Weights of a small GPT-style language model, trained from scratch on English Wikipedia: 43.6M parameters.
MLP neurons of a small language model. Each row is named by its layer, matrix (down: output weights) and neuron, and shows model dimensions 64-127. Each number is 128 + 24 x the weight over its row's rms, rounded and kept within 0 to 255. A neuron's up and down rows have the sign that makes its largest values positive.
After each neuron's rows, "fires before" lists the tokens most often just after its 100 highest values on Wikipedia text that the model never trained on.

L17.down568 [138  92 114 122 119  91 103 153 104 103 114 128 111 116 122 130 127 132 142 153 128 100 108 112 115 146 151 117 123 130 129 125 141 114 170 136 141 138 125  86 103 103 175 132  82 113  86 108 119 116 134  84 109 126 121 104 121 113 110  94 137 150 132 127]
fires before: "1", "2", "3"

L17.down451 [143  63 148  93 146 160  94 135 131 133 170 140 112 148 118 135 136 109 112 158 131 151 117 145  95 133 113 147 169 137 125 107 109 160 129 125 131 138 105  91 115 132 154 132  82 163 154 116 138 119 114 141 126 175 139 121  95 105 129 154 129 126  82 107]
fires before: "0", "3", "1", "2", "4", "5"

L18.down838 [126 246 131 136 127 126 144 126 155 114 101 131 105 130 150 127 126 145 127 119 122 109 112 123 132 140 124 140 126 151 107 119 154 109 164 124 164 121 107 153 139 134 152 134 160 130 127 106 113 136 150 143 116 116  94 117 147 107 138 129  73 160 128 113]
fires before: "s", "ing"

L16.down761 [159 166  91 124 145 152 109 128  97 149 131 129 110 174 146 136 140 157 105 150  78 120 113 165 103 176  89 114 109 164  99  72 108  90 150 162 196 101  85 139 142 151 142  99  83 149 131 146  75 109 108 139 121 146 115 126 155  87 130 159 161 144 120 121]
fires before: " "

L17.down90 [164 173 144 121 111 141 119 130 106 106 161 107 118  86 101 106 175 105 162 117 128 133 120 142 137 111 132 134  82 105 153 113 130 126 161  82 148 155 175 181 135 153 121 142 121 102 108 124 114 130 161 165 110 117 103 115 104 119 100 128 119 122 113 121]
fires before: "1", "6", "8", "7", "2", "5"

L18.down247 [124 209 104 158 131 198 131  95 172 124 177 104 154 109 110 150 130  89 119 151 120 130 167 167 129  94 119 141  97 153 115  73 106 126 110 133 119 146 125 105 142 120 141 153 130 164 176 173 118 172 136  89 115  82  90 143 115  99 134 133 107 126 147 112]
fires before: "8", "9", "ost", "ach"

L17.down791 [111 165 150 149 132 168 159 149 126 186 141 158 136 119 171 125 142 127 125 106 152 148 141 109 135  77 167 114 127  69 128  92 125 104 122 172 116 100  83 128 103 122 109 148 133 163 140 107 120 124 150 109  95 115 168 141 129 123 144 143 170 138 138 143]
fires before: " "

L16.down986 [128 178 122 168 159 100 100  95 110 136 115 108 176 101 124 130 154 161 153 153 142 104 121 143  89 142 131 123 126 119 172 101 172 156 149 156 122 136  92 150 151 127 133  78 139 122 178 103 102  98 110 110 150 103 100 120 106 107 149 154 116 118 131 145]
fires before: "1", "2", "3", "5", "4"

L10.down928 [125 167  97 129 170 115 136 100 110 128 103 153 106 109 142 111  81 132 106 142 134 118 116 134 144 138 131 151 148 146 124 129 131  93 114 133 151 110 153 134 168 161 149 122 122 146 125 155 116 116 143 137 112 116  82 128 156 192  58 151 107 130 130 171]
fires before: " of", ",", " to", " with", "a"

L11.down504 [ 81 169 106 146 115 141 112 123 136 122 138 184 132 174 135 206 128 134 125 115 104 133 143 128  97 135 149 168 115 169 130 142 132 145 141 122 136 136 148 153 171 112 131 131 119 146 139 115 109  94  83 104  95 158 128 111 112 150  88 152 124 147 147 123]
fires before: " the", " that", "ing", " a", " his"

L11.down804 [147 163  68 140 175 118 106 186 124 112 145 107 152 131 133 107 137 143 144 117 106 109 127 135 112 158 104 130 130 127 143 116 141 153  99  95 112 115 121  98 145 162 121 122 124 145 123 134  96 129 121 139 134  92  99 151 133 165 128 177 123 125 150  99]
fires before: "-", " ", "1", " |\n"

L2.down22 [117  42 158 139 157 171 144 157 105 110 174 117  94 111 125 114 124 106 125 121 182 144 131 135 134 129 101 107 113 109 116 110 128 114  96 123  61  96  77 133 125 148 140 125 175 110 149 111 140 124  97  83 112  99 138  97 101  93 125 152 112 132 126 126]
fires before: " ", ","

L18.down476 [115  80 105 110 117 133 132 115 102 145 198 137 164  79 144 188 141 189 129 144 152 122 128 101 160 105 114 103  99 125 169 139 130 124  99 130 170 144 154 117 138 136 109 157 102 101 119 115 106  85 137 112 119 156 111 160 134 165 159 122 155 143 123  95]
fires before: " |", ".", ";", " medal"

L6.down534 [162 130 156 146  78 148 147 148 158 160 113 137 127 117 125 127 107 154 166 121 146  96 123 124  49 151 107 154  79 126 135 187 134 121 130  75 104 136 120 127 115 156 136 119 125 129 104 135 111 164 125  95 140 122 149  54 127 170 124 137 149 131 169  89]
fires before: ",", ".", ".\n\n"

L11.down901 [137 127 105 155 132 181 108  91 183 157 131 140  96 180 106 113 160 109 129 139 120 119  80 147 154 135 127 120 119 136 167 146 124 125 121 148 156  86 126 167  98 137 142  83 168 127 134 131 117 118 109 111 142 133 119 135  65  84 104 101 120  87 133 117]
fires before: " ", " |", " |\n", ":", "."

L11.down604 [158 143 131 148 104 124  82 161 121 139 101 138 182 121 121 149 111 125 151 100 114 114  96 119 106 122 127 134 127 115 121 131 129 110 111 157 153 150 140 111 190 134 116 134 118 115 117 169 141 107  98 118 155 133 109 100 132 103 138 152 160 123  83  97]
fires before: "9", "1", "8", "5", "4", "6"

L17.down420 [151 162 144 152 143 153 139 108  92 139 112 132 111 106 145 142  62 144 114 106  76 164 133 160 131 148 128 134 152 125 127 102  95  84 106 129 152 118 168 145 116 177 126 129  83 143 148 130 129 138 158 116  83 126 173 139 131 118 104 110  89 141 147 110]
fires before: "0", ","

L17.down294 [127 197  76 139 140  85 173 123 128 157  70 124 173  95 154 166 140 138 135 138 129 122 133 124 108 177 152 116 147  79 144 180 134 175 138  67 148 112 111 149  79 153 141  80 100  87 116  53 143 158 113 135 130 145 140 126  84 135  94 116 158 107 114  96]
fires before: "%", " |", " |\n", ".", " m", " the"

L11.down679 [136 120 122 102 152 112 124 107 166 129 125 115 102 138 118 133 131 148 194 119 141 100 128 145 119 151 131 125 197  90 114 148  99 126 120 141 109  94 149 120 153 123 129 139 123  77 122  84 114 127 138 110 122 120 146 102 101 146 119 116 173 114 114 132]
fires before: "0", "1", "3", "2", " ", "4"

L11.down1018 [ 98 104 144 130 134  98 141 140  95 117  87 120 131 149 111 154 132  97 101  99 161 118 123 104 107 134 105 114 164 137 144  76 139 143 143 123 150 125 130 135 125 151 124 134 108 168 136 137 130 107 120 109 182 109 129 127 141  88 164 141 121 126 162 132]
fires before: " ", "1", "2", "9"

L10.down361 [176 157 133 127 106 124 144  83 131 141 126 158 119 120 129 150 174 139 115 144 117 161  86 137 102 144 102 118 163 154 118 154 142 154 127 120 115  98 134 131 155 166 109  96 146 102 145 122 112 144  73 114  82 205 100  96 129  86 118 165 107 176 164  81]
fires before: " ", "1", "4", "8", "9"

L18.down507 [125   4  90  99 132 120  76 152 113 143  90  87  92  99 151 150 156 126 185 122 151 106 128 104 154 178 145 155  93 101 160 179  98 143 127 127  64 135  94 141  96 104 111 117 133 142 181 101  97 177 152  88 155 118 165 118  98 165 148 134 125  86 136 166]
fires before: ".", "%", "6", "9"

L11.down120 [142 195 104 142 119 121 110 110 141  87  61 111 139  80 133 116 116 110  97 137 120 127  98 139 147 129 122 152 119 115  94 109 178 139 189 116 121 129 133 135 166 166 140 147 140 159 131 167 156 121 153 121 119 128 109 120 106 166 122 118 130 185 105 110]
fires before: ",", ".", " in", " and", " (", "\n"

L16.down70 [119 160 108 122  94 126 140 143 141 137 115 120 121  84 132 141  54 136 142 117 108  76 176 116 102 116 129 121  91 134 130 129 133 138 116 105 143 110 137  99 145 103 190 113  93 162 155 118  92 102  95 116 169 111 153 109 138 154 149 112  98 127 144 149]
fires before: " ", " of", " the", " February", ","

L16.down662 [153 115 152  78 122 131 140 128 126 114 102 133 121 167 138 104 168 148 119 128 101 100 164 166 155 160 110 128 122 141  81 138  83 122  91 115 154 134 160 170 131  89 153  84 174 158 104 104 138 153 153 152 128 128  98 147  66 120  91 109 127  75 130 152]
fires before: "1", "2", "0", "9", "5"

L18.down579 [ 98 160 137 125 172 119 111 121 123 147 101 141 120 157 134 124  95 145 143 129 119 164 123  91 112 125 140 143 118 112 125 155 125 142 147 120 148 126  80 121  96 135 136 129 124 131 127 112  56 112 134 139 166 116  95 142 111 100 148 113 106 144 140 138]
fires before: "0", ",", "5", ".", " million"

L6.down556 [142 170 158 183 125 102 126  89 109 140 160 114 112  77 119 131 146 132 104 117 126  98 112 149 124  99 162 144 175 210 117 143  71 110 130 133 148  90 116 126 123 120 112 138 133 154 148 115 135 128 140 182 137 118 142 105 137  72 107 122 106 164 123 116]
fires before: "==", "===", "The", "In", "-"

L11.down688 [159 115 108  98 112 132 136 148 135  95 111  97 160 108 131 136 128 136 168 147 120 139 109 116  99 142 154 171 111 114 136 122 129 129 141 129  86  90  93 160 167 104 182  79 154 102 171  82 115  80 116 139 127 122 110  81 142 148 112 111 103 138 188 131]
fires before: "2", "1", "3", " "

L16.down856 [129 124 150 154 117 171 159 170 107 161 117  87 137 153 132  91 111 115 119 108 139  77 107 162 125 142 106 146 138 128 106 130 145 154 130 146  94 119 120  93 109 105 124 136 116 107 119 154 121 101 149 176 136 156  65  99 129 138 135 143 172 101  60 101]
fires before: "2", "1", " ", ":"

L11.down353 [122 219 111  91 132 128 124 136 127 144 117 142 142 151 114 163 106 154 115 112  94 126 132 127 107 154 126 147 129 170 150 121 151 145 127 150 164 105 109  94 134 116 106 135 118 137 125 125  85 124 114 146 123 144 160 125 120 119 106 171 101 104 124 158]
fires before: " ", " the", " his"

L3.down474 [117 104  91  79  68 112 116 130 120 129  88 162  99 140 167 135 109 147 149 116 136 114 124 140 138 110 118 126 192 134  97 103 141 147 171 105 148 124 125 152 127 132 104 136 104 123 124 168 120 158 116  75 107 122 102 101 156 116 133 125 138 126 163 114]
fires before: "8", "9", "1", "0", "3", "5"

L16.down59 [119 114 168 112  93 128  85 141 123 118 100 120  83 100 119 157 141 148  86 152 144 100 105 145 102 144 140 136 130 101 122 143 105 164 146 139 168 154 108 117 154 134 152 121 106 179 144 139 172 138 116 117 129 106  84 166 127 106 103 121 129 166 118 113]
fires before: " ", "ins"

L10.down934 [124  85 116 100 156  97 101 126 113 162  81 123 153 117 146 129 150 114 162 128 113 122 154 109 113 175 142  86 113 158 150 141 144 138 107  95 120 141 126  66 145 119 131 134 115 117 119 102 139 135 158 149 126 165 164 136 131 140 103  88 157 132  70 146]
fires before: " |", "3", "2", "4"

L10.down117 [150 141 147 154  86 147 135 123 113 129 173 124 114 146 126 131 149 125 162 112  98  91 105 133 151 103 150  97 167 148 115  93 107 132 121 129 158  84 130 147 149  78  78 110 114  97 126  76 111 131 139 100 136 141 128  93 104 144 124 126 132 122 131 134]
fires before: " |", "|", " |\n", "==\n", "|---|---|---|---", "."

L11.down19 [149 147 120 114 109 157 152 147  66 117 171 165  50 121 134 112 116 113 137 117 163 132 116 123  94 152 140 106 101 173 158 155 145 153 157 146 121 106 138 128 122 140  77 117 114 119 113 134 116 110 149 144 129 127 163  86 123 114 166 153 147 184 177  72]
fires before: ",", "s"

L3.down817 [190 183 124 124 140 189 185  82 134 130 114 141 126 119 114 117 154 136 125 142 103 168 151 145 114 152 137 140 114 147 158 152 136 122 150 129 132 123 131 119 107 140 167 117 137 138 113 132 114 102 149 153 128 122 181 147 107 137 146 133 118  70 152 142]
fires before: "1", "2", "3", "0", "5", "6"

L18.down684 [164 163 163 150 141 133 111 148 107 114 191 172 122 139 107 118  63 133 123 129 119 165 148 145 131 101 104 102 127 150 126 172 163 127 166 166  64  95 114 158 141 111  79 108 109 134 125 164 171 121 140 142 128 123  86 126 122  98 106 131 114 127 145 122]
fires before: " on", " in", " to", " with", " ", " at"

L3.down15 [127 180 134 117 119 140 141  88 128 117  96 164 118 169 176 125 134 140 115 108 152 162 131 156 150 111 126 138 171 149 133 160 136 129 152 132 133 115  85 142 134 155 167 113 123 105 129 124 122 138 105 121 124 129 133 151 125 126 139 125 134 118 131 124]
fires before: "8", "0", "1", "4", "6", "9"

L3.down499 [117 176 132 129 111 141 117  80 160 159 230 119 114 115 125 101 118 144 101 162 144 128 140 155 156  80  95  92 120 159 130 140 160 121 149 136 122 144 156 103  93 122 126  90 128 126 148 108 116 129 150 156 115 122 131 128 127 120 137 119  98 126 132 112]
fires before: "|", " as", " a", " the"

L18.down67 [163 185 167 143 125 139 141 163 136 150 118 178 132 101 138 160  88 118 136 113 119 164 114 156 130 136 115 103 149 129 110  70 113 109 134 138 122 110 142 149 145 125 113 140 104 103 145 145 147 143  93 155 135 148 136 104 176 123 149 159 150 126 123 101]
fires before: " to", " in"

L18.down574 [122  93 117 126 141 143 128 117 118 120 210 128 133 104 166 164 120  78 118 125 117 124 145 153 147  95 102 125  97 133 103 161 128 126  89 120 144 200 107 113 132  95 162 134 154 126  83 121 130 155 156 173 122  83 123 114 144 102 120 115 146 134 148 112]
fires before: "8", "7", "3", "5", "9", "6"

L10.down924 [107 168 120 133 158 151 118 123 116 143 205 116  91 102 135 113  80  95 175 152 130  71 111 151 117 137 135  82 141 169 107 143  99 118 167 183 106 113 126 140 168  95 144 102 180 128 144 124  91 108 124 146 125 136 113 118 125 141 106 150 144 194 144 102]
fires before: "|", "===", "-", " |", "1", "=="

L18.down287 [145 156 151 136 142 140 112 106  46 131 117 122 142 154 144 139 121 107  96 134 190 147 136 120 176 163 119 170 140 110 132 146 110 144 107 115 128 144 111 136 115 165 117 109 143 132 148 116 132 134 170 136 129 142 135 137 175 102 110 129 127  90 123 102]
fires before: ",", " in", " of"

L16.down331 [ 99  94 151 102 158  90 150 143 132 176 121 160 122 153 129 118 146 112 130 118  61 115 157 115 154 139 112 137 147 101 122 134 137 141 111 105 143  85 167 140 129 112 158 107 133 127 148 100 129 117 144 138 117 141 147 128 137 114  76 151 151 119 116 116]
fires before: "2", "1", " ", "9"

L16.down547 [123 112 135  91 100 125  92 116 115 144  98 122 161 125 116 125 128 150 106 170  94 133 150 152 139 121 133 122 125 125 108 140 108 185  92 137 115  55 121 142 128 135 120 145 149 150 114  82  69 172 125 101 108 150  92 109 140 165 122 165 101 160 147 139]
fires before: "9", "8"

L10.down718 [132 231 107 193 116  97 187 110 153 122  70  99 149  82 130 161 119 139 131 164 137 119 149 153 135 142 143 108 127 147 130 117 115 112 167 142 146 140 150 150 104  88 123 134 195  68 120  94 178  95  77 130 134 131 101 121  94 125 121 120 150 147 146 127]
fires before: " |", " of", ":", " as"

L11.down922 [131 136 110 100 123 105 159 155 187 136 139 110 145 139 147 180 140 107 118 154 114 112 108 139 148 131 116  84 147 124  99 128 149 145  99 110 108 103 137  76  90 137  93 111 140 183 103 133 134 153 124  91 121  99 121 101 149 144 138  85 116 123 147 132]
fires before: "2", "1", "5", "ab", "0", "3"

L17.down415 [111  83 121 147  79 159 131 159 141 147  70 156 120 150 119 118 138 114 187 109 159 128 128 103 104 130  82 162 151 129 127 161 141 125 129 117  70 149 124 135 107 132 131 101 128 137 133 111 149  92 102 126 130 116 123 174 110 138 175 105  84  91 118 157]
fires before: "1", "2", "0"

L18.down163 [130  66 139  99 124 177 110 167 114 123 135 118 131 123 101 169 169 114 169 124 134 139 113 123 112 124 149 141 138 146  87  98 107  88 133 117 111 124 152 117 129 147 116 111 114 136 133 160 115 130 100  89 157 105 146 136 128 113 124  99 109  96 136 140]
fires before: "3", "2", "4", "0"

L17.down175 [142 152 143 144 120 123 102 111  94 112 240 132 145 153 140 159 128 127 101 137 181 154 168 136 120 163 124  90 124  95 120 149 145 132 134 147 137 131  77 138 129 128  92 161 152 148 130  99 132 117 101 117 123 177 125 109 114 107  93 128 117 135 192 134]
fires before: " ", " |"

L18.down677 [ 89 168 125  86 116 128 146  79 140 100 146 130 151 112 148 145 111 124 127  91  90 124 120 101  73 108 197 129 142 126  95 141 148 100 139 135 133 134 138 132  92 133 136 121 143 134 126 122 131 116  94 119  90 101 130  99 145 162 157  79 115 139 118 140]
fires before: " |", ".", "–"

L3.down647 [ 69  98 123  91 104 110 130 129 127 117  94 119 123 123 138 137 137 123 130 105 138 147 114 150 149 103 101 139 118 113 156 112 124 171  88 127 102 143 113 125 113 130  87 119 114 125 123 156 105 141  99 160 151 170  79 147 105 114 102 122 103 172 131 114]
fires before: "1", "0", "2"

L18.down20 [126 166 124 131 126 126 118 122 109 157  57  97 127 125 150 144 118 157 163 132 135 140 141 165  89  94 138 111 141 140 150 110 119 119 174 130 145 114 136 122 128 117 166 137 134 137 134 136 146  82 134 131 142 136 121 132 182 181 147 128 110 112 168  87]
fires before: "8", "9", "1", "6", "7"

L18.down256 [141 143 130 137  99 118 118 108 119 148  46 116 103 123 133 103  96 106 175 104 137 102 148  87 109  98 129 130 104 136 140 101 128 157 126 112  83 151 134 111 116 119 143 153 140 110 123 168 141 110 115 141 134 108 100 150 167  95 167 114 112  92 151 137]
fires before: "1", "0", "2", "7", "8", "9"

L17.down201 [163 233 104 155 149 135 151 123  92 121 155 116 106 133 136 119 158 134  65 122 116 134 134 131 120 130 104  94 113 146 156 128 126 111 113 181 159 158 106 117 155 114 154  95 113 143 135 104  79 139 169 197  82 100 158 132 169 127  71 112 134 152 152 113]
fires before: " that", " \"", ",", " a", " the"

L10.down355 [124 173 108 134 137 155 163 145 131 162 132  91 111 110  91 133 118 147 150  93 151 129 144 149 169 155 122 114 136 119 158 123 147 141 121 129 127 122  92 114 153 105 141 107 153 204 121 138 131 146 106 127 172 130 146 113 119 121 162 163 107 108  54 144]
fires before: " (", ":", " ", " /"

L17.down519 [107 114 138 111 125 164 105 137 116 150  93  91 134 156 123 139 131 146 140 127 162 112 128 126 118 164 114 183 137 124 150  99 110 149 105 145 123  79 138 142 129 133 144  65 144 140 127 133 142 122 150 122 131 104 124 113 112 150 122 126 134 124 161 124]
fires before: "9", "0"

L17.down783 [104 137 118  95 107 112 114 112 137 116 170 142 131  70 153 131 162  50 121 151 139 106  94 162  88 163 172 151  92 110 129 115 131 109 105 129 107 117 161 135  86 107  88 110  77 134 134 125  98 105 164 109 143 119 171  93 137 115 143 111 113 113 198 161]
fires before: "9", "0"

L2.down890 [182 122 123 173 126 161 101  93 124 107 122 128 156 154 147 129  83 142 141 128 151 130 114 175  94  96 100 127 121 163  98 139 145  94  86 157 104  77 138 118 117 116 151 128 101 123 101 143 143 112 121 162 150 112 123 117 157 147 114 125 128 157 157 148]
fires before: "==", "In", "===", "1", "The", "After"

L17.down610 [155 180 133 102 145 161 113  80 124 105 176 164 109 128 122 161  94 128 137  98 145 109 153 110  99 129 160 152 115  98 133 122 101 148 109 102 164 162 121 117 166 164 156 100  97  99 144 127 130 125 123 142 143 168 105 113 174 109 160 132  81 154 135 106]
fires before: " ", " the"

L17.down609 [117 103 132  97 167 132 105 134  97 127 154  96 117 135  87 107 155 165 114 134 149 140 130 133  74 160 139 136 153 113 141  95 161 139  86 145  97 135 124 129 113 117 136 105 135 156 147 126 120  76 136 131 169 127 141  94 122 151 120 130 145 102 150  89]
fires before: "4", "0", "1", "2", "3", "6"

L16.down383 [ 69 129 140 105 149 154 125 146 143 141 131 159 113 116 114 131 143 140 136 151 107  92 140  64 102 153 160 127 155 107 171 118 130 129 125 123 131 123 123  98  89 155 106 121 138 106  76  88 109 106 121 109 144 128 105 126 147 107 100 150 115 144 147 125]
fires before: "1", "an", "3"

L17.down699 [ 95 123 126 150  94 121 161 144 140 113 126 140 151 162 138 113 102 165 145 140 120  84 129 164 128 143 178 131 139 210 184 155 169 155 142 122 126 104 123 107  84 128 153  95 140 129 159 107  76 178 151 104 152 143 138 131  57 128  90  84 141 134 142 128]
fires before: "\n", " |", " |\n", "\n\n", " (", ")\n\n"

L17.down803 [150 151 150 134 115 140 121 117 104 125 184 126 124 136 164 149 133 113 130 118 114  83 121 121 128 130 137 112 146 115 145 121 167 113  89 158 135 143 159 109 125 145 139  94 137 163 123  80 103  91 100 139 120 167 101 125 121 137 141 126 137 138 113 136]
fires before: " |", "0", ".", "2"

L17.down893 [ 91 123  82 114 111 147 118 193  83 161 120 141 150 147 131 156 126 150 153 120 123  92 132  83 108  78 112 101 138 164 145 160 113 142 149  80  99 181 128 131 161 105 127 115 112 137 119 110  95 138 104 152 143 117 138 138 104 123 120 138 114 144 119 127]
fires before: "1", "2"

L18.down590 [140  88 137 137 169  92 164 138 137  82 104 134 142 124 148 152 151 109 168 120  65 113 128 148 124 162 116 148  94  95  97 120 112 136 112  97 132 141 106 153 132 114 110 113 113  96 100 105 125 113 144 172 169 108 115 126 130 162 111 148 135 171 125  76]
fires before: "0", "4", "6", "9"

L10.down862 [ 74 108  95 124 146 138 132 136 148 111  63 107 133 106 132 121 118 116 164 129 157 130 118  99 134 157 140 153 141 150 110 127 148 133 139 117  97  85 144 150 143  83 114 159 136 116 120 136 109 145 144 162 142 126 122 113 169 119  86 114 192  75 155 123]
fires before: "4", "5", "0", "6", "9"

L16.down608 [158 158 130 129 136 161 128 149 137 133 169 147 140 105 156 145  89 153 144 129 120 114 129 105 125 114 147 150  63 141 138 137 126 106 101 142  92 112 165 145 181 132 106 138 188  86 136 144 159 119 151 106 135 133 126  89 143 124 148 190 126 113 166 138]
fires before: ",", " of", ".", " century", ".\n\n"

L2.down392 [140 163 106 161 141 167  89 108 150 105 173 122 130 125 117  93 104 151 153 125 123 122 110 145 143 125 125 161 132 116  59 147 175 166 129 151  95 115 112  76 115 126 124 146 125 131 156 144 134 119 110 117 187 144 160 144 127 128 147 156  92 121 113  89]
fires before: "1", "0", "2", " the", " a"

L18.down1023 [149 187 133 189 121  89 147 139 120 142  80 122 140 166 101 125 151 137 153  65 104 150 121 135 122 110 128 104 120 130 142 123 173 140 116  98 131  97 124 150 118 143 128 145 152 199 139 100 113 118 153 132 103 110 150 116  99 118 143 120 137 134 135 152]
fires before: "ing", "ed", "er", "ers", "s"

L16.down576 [147 255 142 118 135 107 135  90 109 118 104 118 138 140 136 102 117 150  97 141 121 110 118 145 130  97 140 143 119 135 152 136 136 162 131 139 101 106 112 167 126 141 125 105 153 167 162 166 135 122 152 109 148 125 135 114 142 146 137 132 102 136 140 135]
fires before: " the", " it", " his", " a"

L18.down540 [170 179 128 115 151 149 155 133 121 142 163 169 117 139 157  93 115  96 143 147 109 140 101  99 147 126 138 126 118 194 122 124 104 117 142 101 145 101 134 131 158  95 129  85 146 178 144 134 130 166 137  87 138 114 130 114 147 148 132  58 136 112 110 104]
fires before: "5", "6", "4", "7"

L3.down726 [117 235 106 154 153 146 147 136 150 118 115 121 117 107 127 128 135 133 147 108 116 140  86 120 112 140 123 126 121  82 153 110 121 108 132 150 154 134 146 165 153 101 119 130 112 118 152 156 121 131 111 108 139 119 214 143 113  91 126 111 129 110 144 114]
fires before: " ", " of", " |", ":", ","

L18.down115 [156 139 121 117 146 102 117 151 117 105 135 146 121 105 138 121 121 160 126 103 134 149 151 103 117 136 107  96 117 116 145 151 125 153 160 133 138 110 138 109 120 141 155  87 168 127 140 141 125 130 113 191 146 130 166 189 129 123 141 115 122 106 121 140]
fires before: ".", "0", "-H", "6", "8"

L2.down597 [143 120 149 139 159 170 153 113 126 168 177 171 138 111 137  95 119 121 160 105 134 167 115 134 132 130 154 130 158 145 157 103 140 145 138 106 104 145 121 105 113 114 135 128 127 104 105 102  72 113 118 133 162 144 108 121 119 142  86 170 112 116  97 114]
fires before: "0"

L6.down106 [138 154 165 118 124 114 104 128 125 155 120 103 138 146 112  85 122 139 110 149 117 135 113 106 153 173 131 135  93 155 105 131 150 114 120 140 180 164 129  87 123 145 208 154 130 116 149  94  80 119 123 144 138 185 108 114 142  84 151 159 142 155 122 110]
fires before: " of", ".", " to", " for", ","

L18.down449 [135 191  94 131 126 129 150 143 102 142  59 119 120 128 134 106 116 145 117 108 171 103 172 118 140 115 120 151 107 141 134 117 108  97 133 103 150 133  85 144 145 168 120 154 112 174 160 182 141  95 136 105 106 141 128 135 131 122 120 122 146 122 201 104]
fires before: ",", ".", " and", " to", ".\n\n"

L16.down552 [ 68 107 107 106 138 117 133 155 143 162  97 120 107  90 113 107 134 102 108 145  81 118 113 121 165 138 131 117 154 129 127 100 148 111 134 130 166 138  98 123 121 140 118 127 180 135 135 152 135 175 172  84 139 155 115 129  91 117 139  74 112 102 153 119]
fires before: "1", "2", "0", "4", "5", "3"

L18.down893 [153 112 150  77 121 129 170 112 128 102 106 126 159 137 102  98 136 120 128  73 108  93  90 159 174  75 108 127 125 107 129 136 146 128 146 123 131 150 111 152 149 119 118 157 117 117 116  93 114 104 142 105 103 140 150 121 115 129 102 128 159 107 128 132]
fires before: "2", "1"

L18.down42 [ 98  92 193 156 120 129 147 175 135 172 150 180 129 166 122 124 143 116 111  99 152 158 108 152 149 129 129 151 131 112 134 121 125  96 131 133 126 142 131 107 104 137  84 172 113 127 114 165 131 116 164 142 129 139  72 136 159 139 104 117  91 119 122 126]
fires before: " |", " |\n", " (", "\n", " Championships", " /"